Weights of a small transformer language model.
Size: 14 layers, width 640, 10 heads of 64, MLP 1280 GELU, vocabulary 8281, 51.3M parameters.
Architecture: LayerNorm before each block, no position embeddings, tied embeddings, ALiBi.
Training: a variant of Muon for these matrices, 1261M tokens.
MLP neurons of a small language model. Each row is named by its layer, matrix (up: input weights) and neuron, and shows model dimensions 96-287. Each number is 500 + 50 x the weight over its row's rms, rounded and kept within 0 to 999. Numbers have three digits each.
Before each neuron's rows, "fires on" lists the tokens most often at its 100 highest values on Wikipedia text that the model never trained on.

fires on: " d", " result", " lead", " canc", "anc", "il"
L8.up326:438556496498574543570546480574498471444465518579524510449411480484545473534483506495498551463504472504457474487516505541493451433499463558502571427468488524571514433460580465596598460490427494446517513485469448426502443492531465521485391530383507483450567495495486506582542507447581543446515458591460524414532522570523460629558491501533586515524508477532485480465488536462446492509631440449451480494421424458527500459457444475550581512519535551511427541549449608547495511404482536478495606483442488493429512554442535482396461508533450423486485447519530468566569556520501433539

fires on: ")", "'", "\"", " more", " –"
L3.up357:544517520616519539556488537421483445518509550457572548482410467456417488449560464575520464496524568532608503566415488406503465413505508493379600497525550555534572566503605499501632509587548484525469572514555431422536490451618438516541563450556442402459546498460461619480497499504492501500476615395498561451589485554469561432385522522555486422591453454521527452411480485554477500475460392516518446526493487493458533544579521530541495396475463567542545438546542436410546561434482489495575483498564510503519593509524589504466492484437480598476480573482498504549488550516439433567

fires on: " a", " La", "A", " | A", ": A", ", A"
L9.up717:458538477510542488521505503623446422436512520535536568538522453376496621498473453542524555484544351501600459540452509546580487503485544564494519503492585453447423471497378528555486469493575608468492485459545472491535534453465469434511544515467513434537598583557415553562476462575426522512538440361566462533506444559481491571516554472460541552513573467432537441524502534523445449467492448499610494575444574574575545561509513451436522546528448491559526520488474549448558524433451416460487425387530572588453570474459417479531433517531410509484519474541557542456502446472483513490

fires on: "ial", "als", "ade", "ome", "ology", "ative"
L2.up124:553525536555486512495555474510458512468429528510420449453624534583537526511582480503453444512487531482488466446457572495567516503492478449479464435427611564535497569526587555466457413458459520511514484590443508588475479414522546591604420449536421454413553432522526403551450581498553525493454496493531488455474447534556581568475479490473513489362598495506451424514510548468452430574437431566493515541459519572510464569554404564503532450581513447496532414511513491425465550511432478539443571556431497451510521501509478422586434601491576569528585537436484478440618516493437456402

fires on: ")", " Gr", "gr", " Ge", "\""
L9.up159:552511579566564466546413493515553468487402534517462547464489469489523547610550549525529510486530494515526520532558473490578508541493551507492522519382571562446531578481632568359559472528527439495481478503581543499564476437529485401472505500497483561484494440402474543554490472439495516549397524393462426479546461438499473425457397498577585514479495449465482495509487560608477596496489437601485556558508420488534447523553555441456457465455495432490591425501444587466403493463485478434559541488525516603520607509494422528421397491461503526583413604514441523503543454513581446597

fires on: " end", "in", " that", "end", "ess", "ate"
L2.up452:503522448370458526487511425549598548450513473557532401600408551524514372496441490463498542555459463514525548506509426560485469561490546564460482548485480492512479552363458511557496446574535593484500547602524458538489490624558504504434467476481457457468499486475509517527531522470421564499479626425492425434490488518538479524530535531571583467511426506483464509555518529471601514460514506445508457491446473508551468498628555518573402496420404487475560456578570515497509481487449402581569431448462612453580554514513429537499544518508478451537504573529528382527503555467563549517

fires on: " M", " | M", ": M", ", M"
L8.up757:557500369559552558390583485555539470509540550513571554521480412477532486577579460562551431477398455513440420460497536479488485417494455422515428532626548443493540481529529582524544553512512482459517577569497521511521518503501479520548444516519501584430570391509409558469508520444520562496489483282502446493485582490485587533535493584438517453466431482452414479560591512504484511531509486551514503432498559483505497544480502390494437522525500426485482523404559506468565501477496469481550537503537636464484386532471536422504545521485543584510596522561536391543514579488475387506

fires on: " and", ":", ": ", "ens"
L3.up882:524468471465538541517501441518552496525506467467525416458559528496540560451484528435491550462488495526456459525488559530444420594489478501481464541481447508511400432524509468564456533551466487613489516423481517530525591474440513488540546577570557495520586536480498532536540534429528443485516550628404381485490480572519453487557464516478546461486537552522459514481450453477602481571567500439526545484469557427513530386446442503487374528461507452565628484520531566512540497506558449503446469441565428489455466498477589481558498524499529506472488435485438480513477555499522500489

fires on: " B", " C", " War", "c", " record", " act"
L5.up437:540560530516598519526571447505585505471507437510580525454520513494462475494501560449464513485581562468498534493487622578459484459536539469486467531464494491525485583588500493484404527432475431441417529393493498509456430438467550500614529487594530411478433511557538437673395559502504509528536459445489510493523469554420462453528544602477427515463490403538496377439499526550554517500527484447544510489528536562503561523554485507498493486383506610495529525500458389492446532442556550511485488476507489582481501485518524493500421522459545609460530562543463456574479469512597542544

fires on: ",", ":", "ely", "imal", " – "
L3.up407:502467532444478386460425522458479520450475546472507506518440463493543460613448590443471505545568518540546513466506437566483517563546443527442523477480596528434469501518517484448493533459328506508480480381477490433488513414614487463458518492482418498472557583510583372557508558498566524463407401645439590494517508499540495456549497520466454550534479492567489469438553485450547451564574560511450452455468578464418429467525498490526494448413527591493460467516535422524547481475490561375448471469525500432558425504581466473515520544453497497479516537491493473506473615370476562514

fires on: " re", " Re", " ab", "re", " '", "—"
L9.up22:484510521454545460537493415469532523497568550564497613502493515507550550511483463416510503525499546526561543485475612456489465416452479425451479510488539476378463439522560529493457536480474489484535474542493434434654479426520475500486396455457556535488464473497413551508445509529444451521566456420535509507577546523443500482528540483523466497533573485615583460517593483508484501472575621607478480520487600483447510538489474491515457422502519536485439486545448494548565443481493453546535574391433614500412461511548565626562489477463494534486488568550438384592460530428497491467

fires on: " in ", "1", " until ", " ", " on "
L5.up627:511560496506492438534420457545531501627459491487527480498604485514558538515488479537487530438501355494560470435545405515452528606515483455526506515549452497460516561449458503530496494510498538584539378429502512551521516452518561499468537439516557503438444469466513589480462439497455517505446491462444563507504437570632506573591529584419496516535575543393454441534515463584644407541551506423487506550523546459517418537462485362583566461547522530423473502574512596525453484514469433535483458447534561508558440497485554574528504530455511486521493528459526549479456556468533534431

fires on: "1", ", "
L5.up1138:542553549472492501566522517457453559538535510537469506500492511469498500544497454501455481412597509494456522595524512507456524548469507571532534504530501442394503447475658413458480530429385495427491406416446423424493491510488550447500523500451469484431503519462616517436452528572428485517392510475446573505491505460490555508637415464522500526474461549450504505520567468601493407541534418494520516503611504585561526521417432449579545498426493450516445439509474437560465479481562555581626560555461509542506533487529514495408495506519516500533538528431528499481513495467467534437

fires on: "z", "k", "in", "j"
L3.up1085:506522502458475489517496491534494501582437454452545477553480505638453561555562538530549551413574591481423466521452419521585592455499383519522543479472543455513503579522502538450508479443580416455541464554541543589557461437557483513386520450414608508577505529555522486492414486445483502493503544463436364481526561523453581468446509553483444498487606586495542527477491453541471528468511459361427485525508492500529420386526522532464521498452484504453442518458393415537538495512519492449558489549487615557549525514504498442548507537443631522504511537544480496488544478485427437468

fires on: " | M", ": M", "M", " (M", "| M"
L9.up190:504513448482548475488567472447598532535504490425542576458472579393511463520528499542462486489478527486480445535509547396497533534415451557448506510520474487389512501531462465582380483560432494581563440399510534456481495558436454425563482495574448467485612431400499489450430369445484572523415549392501434575593633528549542545486593530605476564562481447528453495529552553525531479539488469546425478418557512489539543573568482447445517486549437549470606447523524455491457482549471491550615560499505474575545457509525524497598549507434466575544533532535533439482486533455484444569

fires on: "re", ", I", "I", " to", "el", " I"
L9.up432:438509435424529410415526401559516585483497424559492508569516448501506464491502491496552510486643537532465387534469536528541552505478475439574530339515568436369489491476613535444537515484456432467493516485529484481419431529446606521399514494490616484519507509499464578484580451459470482478492538522557499486545527451528471523490550493552563554616485583492478501517468497554553409567497513532471518497544494496455569445542498508597420540505532447469461509493565543536543427565550548554511546545522608533543492447447569486507563536539550486530511471551472461508624492507460479420

fires on: "z", "ch", ") | ", "ent", "ement", "| "
L4.up44:591517446558456492576452582524461424561527580493573450357454467527489505542553592481530604459550476516573452531531543440541476541530565591459505509527555450453396478463501542475587485448475536534438536484485559389495509451449489584436469559476493442464570525481482505541460466578552543462509487636500460503480513498537499498418403473498457564444485535479547443485531529543498438531504547485474431548516520481645443481484478477511480391539482512421490488485473489572399555529479499495491447522485386572474538484494514547546464489495480431436457490498475402525532448454424428471

fires on: "i", "ar", "m", "ian", "b", "n"
L3.up1081:481466515462531525552568519410526600540478474553495520462557431454575533490458437555505446571455519520527466493511589600598617444534494555568488600513586532645435474420448517491559547562497501474493527483564515455479506454484502451459533576487383483513413485473595502505446517477456512537549442405546550507461502441471471512452548472451492421443517419549544459499577524457607569518493458455491426544486564504531519439647506504478503573462510487472479517436516407495522523395562479468459501481511509438511498463508534510441485581554541579500526475458518367487405463539496480519

fires on: "-", " not", "and", " Ed", "st", "j"
L9.up652:507571507566459530503584485492563429495539582542485473541481450538482579496526488511555468568428512519449538482485517567545509461489449498549502480496523487547504474460466620518427529572510557438494512432507443512539450482461546448540489523575434570482419474468664469460609505477457584441554523517481459437512483460597547413428480470441516512495456564513479546510567492458498578549460436443466510622458469433499564427521456578483453472551458441485528505527556446484483460497593611503440533558516533460475450537571460519496455462547503434567564481498564558494486577507510502447

fires on: "st", "on", "ish", "h", "at", "í"
L3.up488:473433427486491518378487405442507505572482442544489473495469523517518511503521451494575450555511466561442470542513415496418464439462574464482554522581501474432468596524582532484463503614479527508520546443565425492440563433538462532544502469436523468526626435462432561551423520563546442585491444476501463460474480375450440566471530432514549509505460516487531556538414483499549554509519548423431413449489516592539528525499530585543526499465494560547531456549475511492479399518464455451633525576532496541451524600538591615534569560520442431512476550486431440397466497627460457507

fires on: "ad", "en", "h", "ess", "ett", "land"
L3.up813:461498437494488454461516465461544524415610444508497504499531553413524491507524424458451527573429481565541522495444562513394454562484523541535481579545611604470498512483578501504389533417528452534544498449532483512484519460477458432515509588528501476511499527591499441518400485453549542493434467493502548369552566452453489561433504492507483529579523424460487490580395490496531562552461468486417495469467541545556487501621574488470448494560562516412512447388367463507468537505503601481510514588581505488523572471574432480586518457506523486473453465524412555545421463524552538572

fires on: " en", " European", " le", " world", " World", " de"
L2.up921:517573482523515521448424514517520550486543574493520415419468480481503469437492530523517527545458512481481471586496439527427509542363423485543461516521483451558515516409573484565453505503465531583585474501408465473461529487469483502515562414483508401559463522410527471461495397460491480586519576462467475479386488398517422472495486513486570506572542498496473363453488359461542452408571536495488485540411475429479524470545413561504544443461499523469499485360444459459482473511435469543572501471528518596506500359516372477583543508516491496481439489551456522492612511496520412534

fires on: "ated", " acc", " X", "ill", "k", " | ."
L5.up872:509504478525436527488548509475538549513492480476566535493468566599506486435469503469452517385481527592484385553515486483504460493377511534479493423490462386490414475488452606478511509588407550586459507531473498466535396614445540506496518496535408563500430443587461450575535495572537501492485534424482568492511518469451524508590506482510473468466459501547490503485428507510546465527524527537491432430514567487506491509468537524387470559492395505513513463435529513430456387515481563489476506561358513465473467502479562515448538469558552568422534539410489534514494487426428578518

fires on: "ac", " or", "'", "ed", "id", "d"
L4.up903:526463527493487535487561598489460504556512610492496530477471494515473606577492410457544569489501632587482468437470508461454543487482449560486540559556566576558579563472452491469440498495572546480538473470417462603520479567492420566511520566436576470483557547526454483443546574555646584465563607561482494590512456481416500597486447490491469460456509483476523603523552443463509560448569579500491477525471561479498520446481514491485538597513471495543451497486485456596524520522504487509519429499436441608475551509579460506566505517465493415569494547491456467501451499507483496520

fires on: "an", "al", "ar", "gl"
L2.up621:484513442521480488523484480453418575495467410577549512448453482580459532483526469549514527501573520496436593505572456469416504510586531438379549530600488538483555499478504536503522465612525419421420453490600490512484564575521434489478445446500478549523464506421588467447478503529610475489565437570542486461480512572523601467573484473430590490501561556560603499416478519453436503546518432478537512490518506486481488508420500503474460417482423399448454440567540472357555499495470552520509472476442441506505437475552513522514463556563518470583555498486457535530501480465497587460

fires on: " with", "'s", "'", "bor", " of", " join"
L5.up565:520506490510479452445493489497564513482502481468594456448497511498449543559566505396527491439465468515542477530455549427472534563547467547474591523549591589487552540515486521454490512584469467545473638529501437455529491512470512562449564542505524471436600455406493526520519477592545505528572485420613499531576513544487476438550475573560498481496475527523450529407392571493411537590530437515498481467513542423454481419468481583442413546455486431571588522544616445539554473484470542592538433607448425531459572576534456549497467514518568484511544586482513525505511548494505455432

fires on: " D", " J", " back", "ed", " took", " | D"
L9.up424:491510511566590577507508570492462527568426470552417571501499546448548437592468443494514596438490518467516470503469489624628510511499394514432502470515464460523531512546560485484513466484558503524474543394548526560426504533492437481535502479502464515426487433529479537478581586453525535572436530435487499444517494554510520561532567443559520495558496448494529480503468445435442504603543389524526462529569474547488482478504532457594465477581480575518536530598468511446508461531517490523493454493529498516445485496447565464562468443502534443450485566499512509491438523447487507559

fires on: "\n", "."
L5.up987:655591488426509506575573495572484528480642521357469528455478521495519464550525437531404400495501489582558569560469524601457432439435474516472530446579549528489505421488539477488529456569427480497512552520460517478492514411468504471473457502515449494438450461509508482583503525508517469407498529361472503497465411489446443505414454534535504529436410551529456517506477484534450451558570487533547453633442527473556433511502497633415584521515502484484536479482362428464452371475463531554399494487529575473636356548522527551507417532533523488470406539487534455506516417531399543613

fires on: "ing", "l", "|---|---|---|---|---|---|", "ly", "and", "ens"
L3.up651:515553531515502494502552497473461583520503504495582509484424532420541467510544474501605519399433443419509513483486507488496404535472562537517489520534512480511458594528446498589514537500504526548459555507481496515517456557559478510508403441531600540498536487497451552536475515529500515534471516499508532577463479490469451464443503482597476548453505477523446495426366476414411621477555538374518571555490474481492541550567490490469439503512505543495508479528440518526402442498509478548583566563557533529471483454485512464531566479529467514507545471461538456572391539599493408445

fires on: "ing", "ay", "ib", "ial", "alls"
L4.up1191:453458541476496510499547460468530454525506405544624394522475491483565415497528421500552509497475613548500493575554506462542496510585462567456504494504556432577586548361521518465399551521483505507529530457473506491586572478552441431487512483543471528462505526387542573529440581508581529503585442534555501418565446411523586397487530480569492504481512516516522514420484522487444499582465392636496511535470494544507468506488470542508461472509447520430518524494521582501587526445491563464465519537461458538537619528548514483502577469597546468609645426481527490499499485431545453538

fires on: "al", "es", " | ", "]", "s", "ing"
L3.up783:368518516445426584514591488444472533528554480478522501388594390413435392488461483495495506592533404594475438480579490506482512515480515451481457549513547517486539499484518572559479454463472467433464458490473453479501476489500614438441536581478610483480491457447510470561600537566532503503429561470494543529420568552555477547418588446547482522415571527527520523584443508434475544526496432491590520448410547433492488530493537460489498477493532528534510452481530561503539453448554539475613544512507519491528485498489514519510505405444561528505469474563633462474513461508485489557

fires on: ")", " |  |", "\")", "),", " –"
L8.up1069:577563592541501462356458484483452512556473490604454524442461554563521465483534511525518486490433477446491560497544574461546534538549462445480569404519609517505521494528474531455521488525511535481507462559504445516612503461562462471494599564543485468539458531518532534561557468496524507394437490491506516460557496522514481442522533531428563485565454564425544435461454498481443585533465482546544522579511522529565459517613481541502507460595456567466517546510540546470505529448458544589609485426377432516552616437418508438544489528442457539514435531408478473471503624473477498459

fires on: "\n", " even", ", and", "; W", "h"
L2.up639:434502583533490516458487484674573479478582455537488475534482580472504492441557517492562504403607543368492448585516518553378427559476479569560426447563468440500509555431513530497469508591443497447481472502529456485546475435431413409458541486544556519502484449558498483529464479407498427464541423557452581405474463513511500414507436509500438506533485475532501556474529450626554383465560498463528532538527533558417501463509516535542471596499571445461464464557583468464504480637477583527510445489478429475500507459440464496511536464486506538396480503499493437552520505430493425532

fires on: " he", " who", " that", "p", "f"
L4.up1249:443467432447540500537645533582477458632454525552444458463539444535534530505453499494543518475451577547452536536517595478514510592457551528482488436429534515518444542377484502533556469594463496517506484528549571524438462594504430632471520515543618543499426504585588511462556428467460476591618559416451513458534442428467504514520574435515478419545502526436505478601508574437504534450406459492512543448407456534515399496549524507463544491532519510528372510426559472538467490579468427540516450465518460417503513464471534498578488436514490454568506486573427481468480463544452395538

fires on: " '", "'", " re", " An", " Re"
L8.up1256:547488427471578514538468440431459524460515497489428446466455491411560528510599487496436545525503481434502500428512568484575522452458436501476438539500544558525439519555420479469502502543478471531503444494555487462590479448440512501498374481519421463489479625471459439589542482594558481425495438451525466437501577544481473449410485462516481466452435580443461486488550571478550480542471593534536480564596482476468504517528536472475591459451507586516487426551439494486495451514509565526584479555448481502424572488641492506530547458560537478505550436494517442513428483487597441444

fires on: "\n", "\n\n"
L4.up488:528425519593445530612442521542530485496568570593437434532460530466481491439478484508519513577434508566479556534467475585442486544445493530584431448503548462403453461537592542476504414471427631548475585440468527503494468527472456478478425561570531445519520462419550444538390527417440425441557521417446477501443468477593472393454494470516522582492454532525526490447429502525558445602480524506534586521489518427492522458598485598581593494442405597447481547619561529456441468577438442476436545594534584550523433449480485492501503451480441486469553483552489456476458633476486493540

fires on: ","
L8.up15:512587534431475542538508431419452435544407515466435542402494456518549451522444470428600489499457519465478496501567539435440494534490510481472563534494500555490485491514501536514458534526497525583541542496492511451478519451517456536483546450387512469439499518485483395558456468539525594465529495522481500465550563510618509492471503572559463501496440439508539502402412544485548490573590538498504458556381511483551488584468506480627427411457425626561468511517501434577524532510473539530507552408480469465386460444447481547375520461479401404497472481521470598465568581533547543472

fires on: " C", ", C", " |  | C", "C", ", c", "c"
L8.up655:493553496582544512550429512533439382477498493456545513421508448576482552591541481510489449463592449519434513574401589491555450544489536537412583521520583492513433411500470470491532414514433510485457474524520496458554517408518480558553547592492469491429432588478569582542424538498553486397484424466502483419423513530550489458540500441496476503567537500462437543470508577585503510459469542395509579543464448500501476556476565513526483545491498526492516433474430366446431550444550501544474556546440518567428549457444471445427465429423495528453523471516451529447513463512505556511

fires on: " which", "m", "Y", "est", "ris"
L3.up313:522473484515527420523455449494559504498467522534437566470526539518538486525527558478463458521491412511474512543498597501436536483509462398445417526583512459434559524472479471496517407458556603492428537510410486430518540436509475529584525533546480491477485544473570495465449573512494593596566504400494488486526481522554456435489439483568455587446469579509567519515517454491547534510452557477546503545508478487490524544460553433576445494486479515494554484500599453504470481512549472452556440456514384523530424478558397498503434487425539567494542455526503522470447441480515458546

fires on: " s", " to s", " and s", ", s", " a s"
L8.up881:608455457515563517590528446579455462579565569512492514388424416545549544511524580521431413503472575543448506594501512484578542500383450486473476638359567580458537465535504499522432475488492514598488503537482534442507438469489509478488518597599490503477486482516470535577471525513418472529551526483446563576448592494500487467540460455546534526577429484504527555525415521542464396423566594530530328617477509447457546502612509534496465525456456433492464464493546452412423469400452524471486580501532547517438459480461504555481552495514475507543485520518537509582562451523521427491

fires on: " | ", "; ", "al", "s", "r", "m"
L3.up889:435500455443546569536524484519570482492559448456451450490410470491437471575498487563456475501545551510610612479546477517603611410455521487509536606407568517503507444462481513481481437457449514560442444495517533577488480502478608499546554493400527491466503412466470461517599587552515477537499505447502518500498447554473500521451512504473480576480516592560542540456409539503600493559474508459522490520535448499496554475555442490516531483476486506534436585450468453479483483514446562479508495526542502539538579545489546628447563449498491516542402503577505424514514482497514506550

fires on: "ic", "ent", "red", " called", " named"
L2.up97:472478500492519474537401514519544459501402458543557575490475554553504455543495491480517554428459555581535527528417489465517370439497422502456552537455422545494471488527422472443592464560484523484478426412548567485525476485502525486451573509530522488550578448515543557549495525465450450431431535504541449491517556471513489630611539461492489492422473501492521499552524469482480492466475559603492436531483588509431442521546518504521516480594432474493490544488551480456582518451514514531478579558399489505585433488484492382489466523468411384435412529569549488519498554444540506538

fires on: "al", "d", "l", "en", "il", "m"
L2.up1082:504506452445509459557518520463492473434405501488467471407596557570457425518509519472479508505520469452462461454472533483503540471452518564504448523515508468450509419450546525388507403485527453400520571568499459567512464500463454532455506532463548501395556507420473474483591512526517514424520637535461446448452434512489427482508546525558551460513506534612495499505492564479530429582526456488527596497528514526569463491496444404477474498449505489563401486533407418473443452536473517581486441430501551503445565441479537464502464514532482524501432461474475512448585417491445562496

fires on: "o", "a", "ad", "ro"
L5.up956:488564493541515488412497564497515547461479563504574545446439464522558561600466564490369405516567585497451447454465443546482450591591538436506518498448468544519514470475643559446518511465461554504490514478472491486565483555473491521477517442542467423516468562380488505458484532559546537474458527563473480529490426518493512518551523486431558447561470505511465522591466475531534561529405480426565463481443415434623562452523456429491500419579535526472628551505567531531453487542452480417467489483543435526424400498508519529540503474425490596526484517565522588426554452531441478506

fires on: " C", "ing", " B", "°", " L"
L9.up931:586486495471522529446531563543523502540509550466526444556500547488485469481487500458439503459447424532529572466581537621494606506522456492460506528440518405483415586536466523477467516463584430522511554441502522496519517461496509540466548506560445473435398577491417524505384569553502484457506500506509544463500545495510525487535450463457491431569457467478614454452519518516480378519459505472465418499486576486457450557501558433500558425558451509457546504415520452507531428535487437491591472484431539591464492432482449494534423537416454502456472423524546436436458525521545527532

fires on: "in", "n", " I", " one", " ", "ar"
L4.up415:452489511468495501495496494480457558532559530482484417513448465545527458526547464498431515507449494455531498448486564438551493534473514574485412517480526459485498447487461496535425526427422503465497446557501561555494425494471547445533546578477577467397433578512622552484506512550504482570526416361581470529569524492434493529536573557494491525494558567597474403483486553577511574453510546540566502485486458473619495479486559500466464475426513455560575475529451494518506544410483458362544454579543513482505517450578576530523422459577652478560520489506431467556491455530536559488

fires on: ",", " | ", ") | ", "ing"
L9.up653:548444516457402589523486614583444582431501489516498539506451542565632468541481464469509505480497534518600449509571505574453558491541432448410479471524509562506442524571500493608491532430452517458544528479463622473425523548509425447537511461520372527473448514433532405613541476426524477544483548480525569445543477465495550474536545477480455464524571459475471454505549538516346435462516453560513522480495540548551469532519443527440454354515455500487489453573447465424518535508500483327512601515487505482504520422480489532531472470539562539445493502536561475591620468454469553462

fires on: " and", " by", "ed by", " &", " and M"
L4.up1138:561466424529468449499391458489570543423510456504495470525516525505512516510501373537590531544564484462555511601509514479498534459581519523512502521527436421470524547506568526523486501485500485552460464552490507397476529539483491450523522475510587543479522530499387537508408545504477507565538489569555520517462428495529510491606413522516501573538567504555435527524475448456342622503478443571482551418465529474583469447455496504523446572484500506439504561532578500487560543501458433449584487505436536560499535427504401479381435506490460437613516567549544456433397592519526551489

fires on: " met", "at", " \"M", " sat", "m", " m"
L4.up750:520514470420520470515412565539423572500496489465563442547425463519461474573505538587410489511499555457507516513494494430505550491452393522481410506448481494511475575495355468545446548479534540524577410462460529492456505437576489570537506409573455516568480483503438410559415516389484545500454501452372480613462474432499490530440461478603407456498466568514525509454442514545506543634413565446521422519449475538511464483424476495422549531597533503477547438478498499533560525553457466497546515411448529413510521483503482501459540473522453541387528496544627445448482470440471499416

fires on: "ed"
L8.up963:457438482497542552520551443489481523504482545487386543466557530463493380571486481492498492484361498398603555516553490454514542417595580487411516430553544555492526518536449499506495524489518455610474517481544538607528461515593393489604483504484439513465488493505498415584484452547484530531531553555502497435499438509532587449543493520519418555465473513560459483514495497503421619578444416487554531471521548471496448525555552464529481483466483541458489518573478493597588510500466531555434496493516569444423389462546450517463421513403481490464511508492519427534537518520416447493

fires on: "ing", "ed"
L9.up704:459424593563539501542525500479494477513514450531578453512466577450507482505552443567551538526495471499499475593419473527538542458493425550462531522521449477520556530522525496504532587501493385542502504478480472559539521462401493446415385446564418502461483517529387506520575448424617418561541583549435542484485484453502511459512437448448586495514507490575504495465513537508593513517470464459553496435426519548556410456573494505523503461446528512438439539576465537549513507483504594443467518536495519506513391412535548496495561546428522491564492564482449493443474494386532466465

fires on: ", ", "st", "f", "on", "est", " dest"
L8.up1271:475486552456506580534482451480524443441488483550427533401482537477539514511527494521515489451543497524552549546443444488502437519495572448494443540554494611380437475524582444503476503522460478497538316520537424470589460523436569556539421471467495439586538507433508482492536462336437569455498485432498472479505470568531597478498519427463522510567416443528524482513578556541530487523545457482507446423448474503504474519513470506446645423465475487476564436515451481528406571536507502515507574489430526473466523523557522532442531476512486522428510538396506609473462543513496482457

fires on: "om", "1", "ing", "yan", "ian"
L2.up409:470477564413429474453552480467532540452441471463451451455638611497487449483465550459384502487463411448459528400463459519472478484517398642509523444502536404481515486546555521508541569481554431500516517494510507476412553452471448507483492546455423584590505567512469473398559656458537478482528434517519506564526435456466547544465486514495421558466574473603565561452487522406537601448516490609438433479458475500548577579513401501490517433480423482425477503512533504531463507467502535381450456552500529535530495419484612486519567543455528495555522485534476512463431529473585503461

fires on: " C", " | C", "- C", ", C", " of C", ": C"
L9.up213:514542427530563542454570548550543527585537493508485521466472447442475533493473483516528498380548529519558564506509546584431570527504476518516519495582436414575497475553568540468494500475463510473445503512473529533513537450527539545496496537487458548479486430541443573530548480507541481450464543426573557394481522526573537543426575500505432425562541468465541366339640447481563564564497476485516583446520330557474547482517520466540467520444520500459456434491579470524421559458516510549523538487471504417446505480425535479552487497505575516526439530542558504463557468622479490451

fires on: "em", "b", "sp", "p", "per", "T"
L3.up131:571514524532514470498497491507545474400377430602464442591474474558459492546521579466472471499432489450380495557422530451533526607531396552508560485496401464440526488511556547454452476525522510490439558475506454613361436478520614520526516479492450407564440455449512487465517384519482583440424554405528454515467419493488521468493490522553441513506498464412468387486480450558540464514503551472481586521539515493413509390513517500508523450367493441448569614446509541547508546492652419544501580502481492587493520557465480553555489434537488525545577505517515442363456423494444606486

fires on: "on", "ou", "st", "at", "ut"
L2.up634:425475594433494515389515445481461464422490468487444536511421472510514506570512502457587540535552454562507576517547424490528577385469509501501489493475528540470421466549561481591553600560551446383564557492466470552439462459507470451512515469474557501442461553462496482497442481526501472491506562428552478497458479493502489547582446500518534492484478380555573461452548524573512447502548495460497504446449500546596515486503476550526447487371554461523501538488539526488509517489513538554519549514573520508502541500476457454541475472550554487467505603459574587476590454592445486599

fires on: "ter", "ri", "ase", "er", "r", "ock"
L2.up1195:495453535443590569572396401538575438478544394561465466555577546463442437484540530498539401476491569520516515485446409453521518448518411471427435626515542570502605555409428457542509569525442499573518554500453539519523483579527629526580498500549533570494546529539622516562524436389628517510549614492472345481495465552449486509447522514473480490547539537588545457480478553463504443544535540544495465437491505429521448490442568615475513576543397468551466405490531491437532481493497521567607542490514540543470439474505558531493506485442570532501451536454511528523510502506527526544

fires on: "r", "n", "i", "j", "ad", "ru"
L3.up176:495460446481549474502623458594474488558521441460487496539571509453514395521432470584545438400480506548447442437567451521573521535475483509526644597555458545492496489530477462449401522536560498399516558428532507480527427497541422530534561523455528585593575550564564515576460568560505489424471473503495429477523551498446487571487418486473572541466469431438503438526571487440542494515606581451534390444490522522517470506545551539569498475491389547412475496399404492544494508549515504487462563543575392518513640488569556441534478497539563641451432473438504393483457473570535500557

fires on: "A", " A", " a", " O", ", A", ": A"
L9.up233:617510513535495426563444514530486473523478524538432470462491549540553539589481478473554463482585480539514549520526464434431561463497476484543435471467637498447405469478506538530488571613477534453537535485552520430517445456526478499487484434457463546557476514448414508494479501556523456562514469286586443431546446472505501595410491578410487504523551559549479517525562470519445485513454466494537549502521568484451564553493461470473576505510474532478428510524490496522420478533543443489649563561471584611456585535463444555530518596458481526530504476504377465465467459487399492488